python train.py --vocab_size=8192 --norm_eps=1e-05 --rope_fraction=1.0 --init="normal" --init_std_qkv=0.025 --init_out_by_depth=true --grad_clip=1.0 --schedule="wsd"
MLP neurons of a small language model. Each row is named by its layer, matrix (gate and up: input weights) and neuron, and shows model dimensions 160-223. Each number is 200 + 20 x the weight over its row's rms, rounded and kept within 0 to 999. A neuron's up and down rows have the sign that makes its largest values positive.
After each neuron's rows, "fires in" lists the words (lower case) most often at its 100 highest values on Wikipedia text that the model never trained on.

L5.gate425,205,197,237,201,230,210,202,208,208,208,226,219,188,206,166,208,190,160,200,221,212,161,216,224,207,223,205,174,179,202,173,176,188,219,177,246,179,202,182,215,190,174,220,221,202,211,208,228,208,194,211,176,183,174,217,176,231,215,208,211,224,232,217,241
L5.up425,204,199,212,183,207,189,201,169,194,196,196,215,206,186,186,189,210,240,201,161,191,219,179,208,207,154,214,209,193,161,223,184,225,200,239,225,221,200,179,169,169,211,188,208,205,203,186,180,182,240,217,201,212,190,193,216,207,250,187,222,204,164,213,257
fires in: "august", "october", "july", "december", "november", "april"

L6.gate786,199,202,214,258,201,205,201,208,174,197,193,237,191,252,191,188,190,217,208,219,219,146,218,201,205,195,189,205,174,241,204,187,223,200,208,230,167,175,202,199,231,179,212,218,199,221,211,213,185,207,182,214,192,209,181,198,223,187,191,179,222,206,200,201
L6.up786,171,198,203,196,219,187,174,198,229,196,172,172,199,215,174,237,181,229,211,229,193,179,226,212,189,183,211,180,198,210,210,203,157,209,221,239,175,217,227,175,226,199,170,185,170,189,208,226,197,224,185,204,172,231,156,198,214,194,174,235,222,188,176,190
fires in: "july", "march", "may", "january", "april", "feb"

L5.gate137,239,199,243,189,224,215,203,202,195,206,209,206,214,207,233,171,183,194,212,244,190,235,196,174,227,200,197,179,215,189,205,204,260,207,181,195,177,205,201,174,190,223,226,179,199,189,190,188,171,198,205,218,178,200,175,237,206,215,206,218,217,184,222,194
L5.up137,159,234,211,203,216,206,202,205,183,186,243,196,199,222,210,194,182,194,221,196,202,196,172,162,233,218,201,226,188,260,205,186,206,197,219,159,208,198,194,185,220,204,201,161,192,181,192,179,163,190,198,186,144,212,195,200,196,230,190,223,208,226,202,174
fires in: "after", "during", "following", "since", "date", "to"

L8.gate44,224,166,195,210,188,182,197,183,212,181,237,209,220,169,203,193,185,230,212,232,195,182,210,199,257,211,236,197,247,186,225,155,198,218,189,212,240,201,196,204,213,192,215,187,163,188,215,229,183,196,199,193,176,186,195,202,199,177,177,207,174,186,220,190
L8.up44,166,199,209,214,219,206,171,213,191,206,183,212,169,195,169,179,200,183,221,174,219,210,210,238,216,197,203,178,198,202,181,160,218,214,210,166,220,216,195,202,157,215,186,188,160,170,213,205,198,207,216,208,173,238,161,196,190,234,216,209,206,201,179,186
fires in: "after", "before", "during", "under", "of"

L3.gate238,219,189,216,196,224,196,193,175,186,203,233,219,209,219,225,221,211,218,201,162,241,229,208,197,218,250,228,217,229,205,233,248,200,198,211,225,168,225,198,201,246,187,200,199,209,236,193,160,177,182,174,214,207,202,175,207,199,197,181,185,197,191,248,169
L3.up238,184,211,240,204,197,193,167,240,252,203,195,176,203,211,196,196,203,192,205,214,247,156,197,186,179,201,210,211,236,224,182,199,193,213,195,179,199,207,191,178,223,190,193,186,181,202,179,193,179,181,203,203,205,198,196,193,177,200,193,202,194,198,190,180
fires in: "for", "after", "at", "succeeded", "by"

L3.gate160,223,204,229,185,170,213,202,162,219,197,206,183,186,174,212,228,194,192,207,224,227,182,182,204,221,191,199,213,171,205,215,177,194,198,209,194,187,241,182,179,196,206,218,238,195,186,205,206,208,244,202,231,216,191,225,209,229,181,196,213,196,168,202,189
L3.up160,199,218,232,219,220,174,176,158,177,186,206,206,211,205,205,172,182,187,202,188,217,221,183,201,219,191,205,162,212,176,171,205,225,196,204,185,207,177,196,197,193,185,185,185,192,191,199,167,192,192,209,230,206,159,180,224,182,201,208,218,216,199,199,212
fires in: "october", "july", "september", "june", "december", "march"

L8.gate83,235,180,195,260,188,180,210,254,223,234,226,195,222,181,206,173,197,207,207,191,212,214,209,202,204,206,207,189,204,207,201,210,210,204,192,210,213,191,223,185,248,184,185,214,242,211,177,179,200,207,184,175,182,196,190,223,225,185,201,189,185,150,221,201
L8.up83,185,219,188,224,189,201,210,199,211,201,198,200,202,174,214,247,167,201,224,213,190,202,170,212,230,201,190,212,235,217,248,211,160,217,157,209,226,217,204,225,196,207,195,189,193,184,195,204,212,172,223,184,197,215,213,188,189,218,197,226,227,184,219,209
fires in: "the", "his", "this", "all", "s"

L10.gate619,247,193,231,247,198,211,199,183,218,204,177,169,194,218,186,247,190,177,192,177,233,204,168,151,219,224,191,184,211,218,179,241,190,193,209,194,227,234,247,173,227,153,214,200,215,211,179,185,224,218,197,203,182,191,165,222,200,213,195,192,190,184,214,238
L10.up619,236,230,194,213,235,182,201,174,186,207,197,199,198,199,185,218,190,227,224,218,186,212,194,225,210,202,242,180,191,213,186,198,216,180,214,183,195,211,226,221,208,201,208,225,193,215,204,184,212,203,213,182,187,216,188,204,173,205,186,187,160,220,210,172
fires in: "the"

L9.gate211,178,185,184,216,202,174,208,186,263,214,209,219,223,219,205,190,171,195,195,215,189,162,190,196,215,219,227,205,244,202,206,166,175,202,217,212,196,195,222,188,251,237,205,223,188,182,207,224,210,205,224,196,192,202,197,209,221,202,204,255,207,189,197,198
L9.up211,210,189,246,197,229,229,206,159,219,216,189,170,209,206,242,199,161,188,256,207,217,195,240,185,191,182,219,206,200,204,189,227,185,184,162,208,211,245,165,229,196,214,204,192,199,206,214,217,207,202,206,217,186,212,173,223,204,195,185,207,224,211,232,205
fires in: "between", "since", "during", "until", "on", "from"

L9.gate500,238,202,219,196,156,170,206,212,219,201,175,206,148,207,225,208,198,188,235,198,203,207,172,207,181,177,210,162,183,198,176,202,182,214,165,200,204,206,231,220,202,189,229,217,212,207,190,179,201,214,182,188,179,185,139,178,180,196,196,206,203,162,213,181
L9.up500,235,173,171,197,205,187,177,198,233,222,222,204,192,189,224,234,208,226,231,227,172,189,200,201,205,200,180,198,185,200,184,209,218,217,194,163,213,196,204,190,208,162,230,210,229,214,174,165,201,183,183,217,206,176,198,181,212,170,200,190,194,209,192,230
fires in: "in", "at", "by", "starr", "that", "the"

L8.gate523,215,182,221,224,195,209,219,247,197,200,192,200,184,186,182,193,194,178,218,211,195,225,214,180,215,206,200,192,158,203,199,188,218,171,173,203,224,219,194,219,200,205,209,218,177,166,225,189,224,214,171,177,210,209,181,193,180,211,227,225,204,223,173,225
L8.up523,200,184,215,195,198,240,147,191,207,182,211,174,205,224,187,184,214,217,217,174,196,186,200,198,214,177,201,195,181,194,188,212,173,216,187,205,206,233,204,199,223,192,170,202,199,215,212,198,211,195,199,199,184,192,193,213,185,234,189,187,196,147,214,225
fires in: "to", "at", "of", "in"

L3.gate776,222,175,235,188,218,217,187,174,201,202,221,178,238,217,181,213,197,206,184,190,214,213,154,209,246,183,224,187,225,221,215,171,215,203,185,129,172,177,186,153,203,208,235,197,204,199,194,261,228,190,183,205,228,155,231,178,180,233,167,222,185,161,205,186
L3.up776,210,189,232,235,188,215,204,183,210,202,232,193,193,204,176,182,191,216,204,228,200,212,178,216,218,169,192,195,203,258,201,181,201,199,203,182,179,189,237,180,189,175,195,195,188,207,213,210,226,184,190,200,196,182,204,176,187,251,170,218,179,205,196,193
fires in: "11", "10"

L10.gate515,198,177,189,176,236,214,217,212,209,159,174,168,161,196,178,216,207,196,193,197,228,181,195,185,179,173,202,207,204,213,188,216,257,201,223,171,187,202,192,232,169,217,215,232,203,173,212,218,162,200,237,236,163,180,209,182,253,213,208,209,249,214,171,239
L10.up515,175,182,197,217,212,225,191,153,188,178,176,188,254,220,213,198,195,204,183,220,214,212,216,168,201,197,172,173,210,209,232,188,223,185,208,178,169,204,201,192,186,210,205,158,167,220,222,223,153,192,223,251,185,185,186,205,224,184,176,211,193,195,168,171
fires in: "and", "had", "this"

L6.gate791,202,204,204,234,225,158,235,196,186,176,196,183,196,206,180,213,208,197,205,186,225,202,177,190,209,219,199,180,214,230,192,193,221,194,205,246,204,205,197,183,234,195,211,199,189,180,204,177,231,220,212,223,186,170,225,177,211,182,193,213,191,186,190,183
L6.up791,195,204,230,223,215,160,239,202,179,175,208,171,231,203,196,224,196,207,185,209,223,197,205,199,205,192,216,182,205,222,180,182,237,194,219,234,207,232,250,202,238,202,194,209,167,183,214,178,228,223,208,237,227,177,200,194,205,184,192,221,170,184,206,175
fires in: "chinese", "japanese", "british", "french", "russian", "portuguese"

L10.gate399,200,224,177,160,220,167,218,208,217,193,187,189,169,207,198,204,200,192,207,199,213,180,226,158,199,234,213,186,212,175,234,217,202,200,199,240,198,229,213,215,204,195,161,217,163,178,163,176,218,200,170,179,209,212,199,188,204,210,228,228,203,186,225,210
L10.up399,183,237,195,162,226,171,219,193,186,203,225,215,202,190,198,196,203,183,215,191,212,216,227,200,189,231,206,193,219,197,189,178,216,206,134,145,192,221,203,225,185,222,183,216,197,168,169,206,259,197,204,193,175,165,200,200,177,249,228,208,206,189,233,206
fires in: "to", "in", "on", "position"

L8.gate546,184,171,249,242,214,181,211,189,207,174,188,178,192,200,219,232,168,197,227,199,226,214,203,193,185,195,224,194,226,257,190,217,199,189,234,209,210,206,196,209,191,191,205,225,176,204,215,198,208,192,186,205,202,203,197,218,204,165,219,219,202,201,226,181
L8.up546,154,177,220,202,217,175,194,225,226,208,221,196,196,211,219,222,224,198,167,184,202,215,191,196,224,193,207,200,201,210,211,211,229,208,172,194,219,152,234,181,235,160,192,215,217,238,190,215,205,171,222,210,198,201,193,176,227,225,181,201,207,188,231,198
fires in: "the", "all", "these", "both"

L9.gate107,221,198,189,196,226,203,196,213,232,198,206,179,199,204,195,211,207,202,209,208,238,218,158,252,211,200,175,194,207,224,197,169,196,223,172,218,192,201,269,210,177,213,229,208,202,205,200,223,188,185,199,194,192,177,188,180,187,188,204,201,185,216,212,181
L9.up107,230,226,207,205,205,185,204,218,222,226,216,196,186,196,209,187,258,184,211,216,222,201,206,206,200,191,184,214,243,202,219,180,202,202,183,193,219,186,215,214,156,196,208,185,229,222,197,217,222,172,199,230,211,165,206,181,212,216,209,196,162,168,179,183
fires in: "10", "1", "11", "2010", "12"

L9.gate823,224,185,207,218,215,192,181,221,189,184,187,195,208,175,176,181,173,190,180,192,191,180,216,208,219,201,187,217,213,198,181,216,196,169,180,210,181,193,198,204,215,214,210,187,190,183,213,198,229,196,187,193,201,171,235,194,228,184,210,210,197,203,212,158
L9.up823,213,208,202,201,165,243,194,181,223,173,207,224,215,201,228,206,231,205,216,209,191,195,220,202,236,200,209,182,210,212,189,183,193,190,200,190,213,228,208,200,203,198,201,152,209,194,210,225,224,180,192,162,193,192,206,201,211,225,154,207,230,216,208,190
fires in: "until", "in", "to", "from"

L3.gate590,212,191,199,253,197,229,212,210,208,203,195,213,219,206,205,192,195,227,197,213,218,195,221,223,194,226,177,189,216,172,216,228,189,174,215,153,207,239,233,221,231,213,214,196,190,203,222,179,209,217,226,217,192,193,208,213,197,188,188,221,207,195,189,224
L3.up590,234,163,175,234,201,199,197,205,202,205,193,193,210,222,197,186,206,246,192,229,221,177,211,210,189,215,182,199,230,176,201,220,208,181,218,133,204,221,252,213,224,205,222,199,191,207,218,203,199,225,209,203,198,185,219,197,197,152,199,209,167,195,180,222
fires in: "her", "my", "herminie"

L3.gate513,211,201,215,187,209,193,206,186,142,193,204,194,247,220,184,211,178,197,195,179,229,227,219,185,232,216,215,194,177,207,237,211,204,184,186,196,161,250,224,204,203,189,235,218,201,202,194,214,184,186,212,222,196,174,203,203,206,203,180,213,216,185,179,220
L3.up513,202,189,209,189,228,171,188,149,175,179,187,204,190,165,235,187,169,186,214,170,185,217,219,165,229,220,174,223,199,191,208,176,179,193,214,213,191,196,218,187,220,209,219,177,205,213,191,183,142,254,209,209,179,177,177,199,189,226,162,164,196,220,199,217
fires in: "she", "he", "we"

L10.gate449,242,225,173,192,189,188,221,207,190,168,185,183,183,187,180,158,208,208,187,206,215,195,208,188,220,201,208,216,199,186,188,168,215,217,187,232,173,229,203,230,211,229,202,228,160,205,207,200,184,197,177,191,181,188,209,160,157,181,190,220,223,168,215,171
L10.up449,232,209,183,197,214,194,200,201,232,173,185,185,214,172,205,192,163,179,240,204,187,251,215,215,187,209,201,228,160,207,162,199,168,210,198,186,207,261,204,211,214,185,192,189,217,171,175,234,199,207,218,199,210,183,167,199,195,190,201,202,213,224,209,196
fires in: "on", "us", "to"

L5.gate803,176,230,211,211,201,242,215,175,168,208,199,180,223,230,201,209,219,185,198,192,189,191,178,236,178,210,183,191,201,252,191,187,181,202,203,181,220,210,236,208,190,177,243,194,198,231,160,167,198,188,202,180,186,192,178,197,186,205,212,213,198,240,178,207
L5.up803,174,191,239,218,187,173,201,207,193,218,190,159,197,192,197,250,216,211,222,210,172,184,183,183,196,200,206,153,187,178,213,200,207,186,203,222,232,206,215,210,187,160,184,217,194,184,195,163,197,181,228,220,194,186,177,196,202,189,195,207,197,229,194,194
fires in: "that", "to", "which"

L9.gate499,185,200,199,237,187,184,186,245,219,193,186,193,166,173,191,178,172,212,219,211,159,180,222,187,240,221,222,191,189,211,216,178,203,153,189,191,215,199,172,257,187,212,187,179,214,214,198,213,208,178,197,190,180,205,213,182,208,211,193,208,214,174,206,183
L9.up499,225,165,187,173,172,189,180,208,218,228,186,208,163,177,206,197,211,202,201,190,226,198,174,172,186,194,211,207,184,199,194,159,179,201,216,233,215,153,202,184,234,187,180,208,210,226,180,199,186,223,191,181,214,197,218,210,210,213,206,200,223,195,200,205
fires in: "to", "would", "can", "may", "could"

L9.gate245,206,186,210,195,209,201,229,154,201,219,180,188,192,197,189,190,214,227,213,174,221,224,205,167,230,226,212,201,233,184,191,212,191,190,185,238,195,200,215,252,223,219,229,228,196,193,186,212,203,211,204,186,211,169,207,198,194,234,226,204,184,216,222,169
L9.up245,197,232,166,205,218,212,204,173,224,183,205,189,175,240,188,243,223,215,206,195,211,207,244,193,199,216,196,187,217,225,188,163,188,225,164,191,184,204,223,185,242,167,206,199,216,151,175,207,226,190,190,194,209,199,205,195,196,213,174,214,155,198,216,191
fires in: "7", "6", "total", "final", "0", "4"

L5.gate644,215,186,226,168,179,165,212,193,208,188,238,189,233,201,182,191,186,195,252,197,214,194,184,186,189,212,191,204,229,169,185,215,187,206,229,195,202,187,202,236,184,201,242,191,204,240,185,216,230,200,196,187,240,197,193,167,186,177,209,197,224,183,201,166
L5.up644,195,198,175,205,227,191,229,202,208,208,203,188,201,175,222,232,218,197,200,213,187,204,171,199,192,205,206,194,169,220,184,186,154,203,198,221,178,223,212,204,193,183,225,231,199,200,228,166,224,180,192,212,211,206,225,211,196,182,194,173,193,231,199,208
fires in: "0"

L3.gate200,174,194,200,175,175,207,209,226,182,201,219,186,163,210,209,209,200,241,239,198,190,189,154,214,209,204,214,185,206,236,193,197,198,201,194,192,224,177,209,212,176,188,195,206,198,204,217,182,195,195,203,223,225,199,192,222,226,183,186,209,175,185,148,210
L3.up200,206,185,190,181,164,193,208,168,189,228,173,203,184,231,186,224,190,231,221,208,182,176,208,205,257,231,162,184,190,170,186,196,176,162,182,225,208,206,178,214,221,184,175,182,195,192,215,190,182,181,183,200,208,171,229,200,194,189,173,190,181,206,189,229
fires in: "this", "what", "that", "soccer"

L10.gate806,204,213,216,216,207,157,209,189,175,193,213,190,177,168,202,204,193,203,211,181,199,217,208,185,207,235,215,188,173,231,199,171,186,200,225,199,223,215,203,219,176,211,227,183,182,204,208,175,198,210,174,155,146,193,185,249,213,162,204,244,189,188,192,210
L10.up806,202,207,190,210,181,199,213,188,193,173,189,215,179,233,204,177,198,191,193,221,166,220,202,182,218,206,203,193,213,213,226,182,197,208,203,189,189,222,189,201,180,216,207,201,222,228,177,173,184,160,203,171,228,215,242,217,267,190,190,289,202,174,173,193
fires in: "with", "in", "from", "on"

L3.gate258,199,204,218,211,200,199,201,185,194,167,232,217,209,224,239,199,201,205,224,192,231,176,214,193,204,171,229,199,221,204,218,175,214,226,189,209,191,235,194,224,206,181,233,160,195,209,186,156,175,192,177,193,172,215,199,186,217,195,152,209,192,199,206,224
L3.up258,187,183,236,203,187,213,171,166,222,181,208,228,186,226,208,196,240,213,238,217,208,160,205,222,218,224,240,227,222,210,177,200,208,209,191,183,214,210,235,223,182,184,202,159,213,209,206,199,206,229,203,210,195,208,196,207,215,207,207,211,199,206,209,194
fires in: "after", "until", "by", "since", "following"

L5.gate120,228,167,201,225,196,184,198,177,174,197,186,183,200,223,214,225,226,155,216,220,252,167,235,223,219,236,199,172,189,228,214,173,187,172,181,199,183,212,205,204,220,217,220,201,227,207,190,204,194,203,219,206,180,209,236,193,201,173,218,172,198,235,191,230
L5.up120,193,210,216,182,197,195,196,158,174,184,179,215,199,222,224,192,209,177,202,176,221,224,191,191,200,204,197,219,204,206,221,194,226,198,191,209,222,200,207,226,213,216,242,190,205,199,193,187,190,180,175,244,180,204,213,186,224,217,195,206,199,214,194,175
fires in: "he", "i", "it", "we", "what", "there"

L8.gate370,203,185,172,196,221,164,226,180,201,178,192,228,205,192,181,200,202,221,226,208,230,255,179,157,176,202,189,206,209,193,196,192,211,183,192,187,184,193,173,207,190,210,209,193,168,193,167,186,207,194,203,168,185,180,229,210,224,221,201,218,168,171,183,181
L8.up370,202,235,203,198,190,160,198,203,189,196,184,220,182,192,235,196,207,199,239,218,212,219,176,189,181,178,222,192,194,204,208,188,179,156,225,208,219,185,208,181,220,193,232,205,223,184,199,171,230,175,185,177,177,203,191,200,217,224,156,214,188,205,162,210
fires in: "in", "from", "until"

L5.gate801,200,187,191,168,243,185,182,198,205,183,200,223,215,217,206,201,199,237,226,187,214,208,191,178,225,211,179,229,227,212,176,202,175,149,206,217,192,172,230,249,185,206,189,173,182,240,171,183,192,253,214,239,173,218,203,216,219,211,191,200,215,195,195,220
L5.up801,198,196,184,174,207,188,181,183,203,165,194,223,162,211,214,203,210,253,200,200,244,200,190,221,201,211,201,235,230,198,176,200,189,176,199,215,197,156,221,242,193,220,197,202,206,210,184,192,202,238,178,243,170,194,209,189,238,178,216,204,216,209,207,198
fires in: "in", "after", "at", "on", "by", "as"

L6.gate428,231,197,211,213,227,172,209,209,218,162,221,205,189,206,205,190,194,206,196,224,212,199,202,197,196,218,182,176,197,210,210,185,183,190,193,170,180,193,235,201,228,202,214,209,192,187,212,208,195,217,202,184,225,218,235,209,198,197,201,218,205,169,211,200
L6.up428,226,182,199,230,192,184,223,189,191,224,202,228,227,180,214,192,224,185,228,198,225,201,225,201,193,224,172,162,182,218,226,204,205,204,172,213,223,204,219,229,222,194,184,186,193,205,181,200,203,192,187,225,216,190,242,189,216,178,206,213,207,171,218,168
fires in: "s", "its", "her", "their", "whose", "our"

L8.gate60,193,217,238,176,201,216,236,213,224,217,199,174,212,169,177,184,204,201,234,221,186,191,229,209,217,189,189,184,202,191,196,195,237,189,151,192,224,190,230,222,175,231,190,216,203,197,200,137,188,203,244,196,168,215,207,213,185,225,208,192,216,197,186,213
L8.up60,202,182,243,196,234,256,198,218,171,225,185,173,185,212,216,202,191,188,223,216,179,195,221,182,178,215,225,206,188,208,207,181,196,184,231,208,205,200,177,207,206,197,193,174,179,208,164,193,211,211,169,213,200,181,204,176,193,188,194,231,168,249,185,216
fires in: "to"

L9.gate284,222,196,198,204,209,173,214,191,188,205,222,197,178,169,190,187,213,157,213,212,184,227,186,193,200,231,215,238,195,221,162,231,234,182,204,223,193,203,211,205,206,208,227,249,214,187,232,240,216,200,171,217,198,193,221,227,210,202,181,223,168,200,169,230
L9.up284,193,188,209,235,202,201,160,187,240,216,218,179,212,229,219,193,202,237,210,237,190,211,215,204,208,202,173,205,217,189,175,218,198,216,231,191,228,195,219,196,182,194,219,231,216,209,173,220,206,205,257,198,178,205,227,216,183,218,189,202,207,219,220,234
fires in: "the", "their"

L10.gate490,251,190,169,203,175,222,221,184,193,177,190,184,205,181,192,189,182,196,190,200,211,183,211,176,191,217,190,198,195,213,203,189,228,239,211,200,183,204,217,178,204,249,227,171,201,211,214,195,197,174,209,198,186,208,212,196,216,166,204,209,213,162,211,219
L10.up490,214,180,215,202,215,202,183,233,194,187,199,210,159,200,183,221,189,157,164,182,150,183,215,175,173,215,191,220,195,205,226,212,196,195,216,225,185,200,169,172,187,224,225,193,186,181,214,208,208,177,206,246,206,196,197,201,246,180,193,208,193,206,177,206
fires in: "the", "and", "a", "had", "which"

L8.gate142,176,215,203,199,158,231,223,214,192,188,194,186,226,214,182,227,197,180,173,197,207,193,191,177,167,194,208,200,241,203,193,204,177,176,220,202,193,223,205,206,185,228,197,201,192,171,225,141,203,224,187,212,179,239,206,213,216,203,190,212,252,176,191,204
L8.up142,211,205,201,160,153,199,235,233,198,203,190,211,187,187,178,198,206,207,179,194,220,215,201,175,149,208,175,198,192,215,211,206,176,203,208,208,171,191,185,199,251,214,211,185,133,203,193,204,228,221,194,217,201,212,226,233,221,199,169,210,183,211,169,224
fires in: "with", "a", "and", "two", "an"

L6.gate698,197,226,180,157,244,208,181,198,180,193,221,206,229,179,172,205,178,199,222,234,213,148,157,209,241,194,214,177,209,202,193,214,201,194,175,192,181,196,193,198,226,215,207,174,219,210,213,178,204,209,206,205,208,234,210,215,185,222,210,185,198,176,242,213
L6.up698,189,201,183,195,198,183,213,183,216,212,168,199,202,220,205,204,207,192,180,184,202,217,217,182,184,210,206,241,184,254,237,195,174,204,213,222,197,240,201,175,193,201,217,231,191,172,214,184,196,206,199,224,184,206,234,191,231,211,215,219,208,212,199,173
fires in: "july", "february", "november", "june", "january", "december"

L8.gate509,181,177,187,194,184,171,193,212,191,221,195,218,203,203,220,179,197,184,186,240,216,204,202,190,167,227,178,207,197,199,225,220,211,200,209,202,183,238,207,205,175,201,199,218,195,198,201,199,196,194,215,230,180,191,222,190,213,219,233,196,258,204,190,220
L8.up509,194,179,222,165,179,189,195,219,181,195,244,201,202,206,202,207,185,164,211,168,221,210,188,188,162,216,236,182,177,182,183,185,186,204,184,229,173,240,196,215,194,197,190,200,209,218,204,206,182,193,183,171,182,180,180,188,224,170,193,210,220,214,192,158
fires in: "2023", "2021", "2020", "2022", "2025", "2024"

L10.gate531,207,203,190,211,227,205,248,198,196,179,201,180,190,175,187,182,201,200,231,218,203,207,209,192,173,231,206,202,192,230,209,213,212,215,242,206,189,211,188,234,205,202,263,215,188,188,206,220,228,203,192,202,187,186,224,188,192,208,203,198,206,191,192,225
L10.up531,211,194,183,194,223,218,182,224,233,213,197,207,158,193,189,214,193,170,201,190,193,217,232,172,201,215,179,192,188,193,188,200,225,202,200,198,173,174,191,193,161,170,210,205,231,191,181,180,202,202,188,186,212,208,221,204,208,236,209,221,157,145,190,182
fires in: "the", "his", "a", "can", "their"

L3.gate488,204,188,210,212,243,172,205,191,171,189,195,237,220,168,211,191,167,225,175,194,198,191,199,178,198,201,175,196,209,194,205,183,196,208,169,175,179,228,213,241,200,228,197,199,234,195,177,235,207,210,219,224,174,151,231,182,203,233,167,205,228,194,203,188
L3.up488,186,210,172,214,184,185,213,193,217,231,200,219,198,191,237,217,210,211,184,195,178,192,202,175,175,214,198,170,155,190,203,194,207,178,162,192,224,217,220,201,182,219,191,215,224,181,214,218,224,180,231,222,182,161,203,186,208,180,174,163,176,190,194,246
fires in: "also", "often", "mostly", "primarily"

L8.gate669,192,211,209,197,221,209,218,209,228,179,216,187,172,224,194,203,265,216,186,185,209,205,201,210,163,201,214,213,185,176,221,198,221,210,182,183,210,238,208,187,192,248,236,208,227,219,220,217,211,195,200,188,184,166,226,207,226,228,206,199,211,215,209,226
L8.up669,166,188,208,171,210,200,203,185,221,185,178,198,171,204,244,204,174,196,204,217,210,202,221,217,204,232,169,193,225,179,222,203,205,190,211,196,196,228,192,211,154,163,193,185,206,216,210,183,171,185,221,210,218,199,202,188,197,195,211,189,197,198,139,213
fires in: "and", "major", "despite", "while", "to", "well"

L8.gate711,198,191,233,159,233,205,232,209,222,215,234,190,246,223,190,211,183,187,190,232,229,193,214,187,187,179,198,209,177,227,221,208,196,216,216,212,161,207,192,184,205,191,232,199,191,199,224,213,194,202,218,199,224,241,201,184,224,200,174,195,199,183,240,210
L8.up711,182,209,260,210,208,237,226,210,242,176,232,171,219,227,190,193,198,224,211,226,235,204,229,158,191,192,182,219,177,234,174,179,178,204,199,209,234,217,223,224,213,231,221,214,209,200,229,214,204,224,226,187,176,222,199,198,236,200,158,204,193,199,214,181
fires in: "july", "december", "may", "october", "november"

L9.gate12,218,209,166,205,175,216,200,219,196,183,166,207,219,180,234,161,170,205,215,200,200,218,165,210,209,175,204,206,174,220,190,162,188,212,190,177,185,219,182,188,232,185,227,177,206,180,202,209,226,189,213,189,156,210,220,196,200,242,197,230,224,205,193,189
L9.up12,204,213,179,181,190,198,174,230,183,183,180,209,216,207,201,201,183,204,186,195,177,178,195,222,209,201,210,234,186,206,140,225,193,163,206,188,228,212,227,178,195,210,212,223,166,171,208,211,200,175,178,200,178,182,231,218,181,181,181,227,223,185,158,189
fires in: "on", "june", "in", "july", "born"

L10.gate263,192,163,186,212,203,164,189,185,202,160,160,178,217,203,206,189,200,167,202,180,190,183,239,218,188,200,208,229,195,190,205,184,188,178,201,201,184,204,218,216,192,207,190,219,190,177,205,204,186,234,193,204,219,186,208,183,201,193,233,189,188,154,180,183
L10.up263,222,182,178,199,186,210,167,207,213,195,191,219,221,216,170,198,188,192,198,220,199,215,192,191,199,207,188,194,165,205,192,193,232,206,218,197,199,213,229,214,253,238,170,174,197,196,190,220,197,216,230,220,168,190,212,216,189,194,172,220,218,216,195,221
fires in: "on", "around", "approximately", "about", "scored", "between"

L10.gate790,241,206,184,191,210,201,173,238,196,216,180,206,166,152,242,230,214,221,181,202,192,200,208,235,197,186,187,211,216,176,152,192,184,225,183,214,204,206,167,212,227,217,205,200,223,210,234,201,189,230,210,212,161,165,206,190,220,193,174,203,194,169,212,181
L10.up790,187,213,213,176,181,220,220,196,215,202,175,196,226,194,199,200,207,167,184,171,202,224,149,192,192,215,164,227,217,214,181,245,202,240,148,205,191,198,224,216,210,210,197,177,225,210,179,208,205,187,175,225,217,183,195,231,211,180,166,181,205,206,213,202
fires in: "have", "also", "has", "not", "often", "had"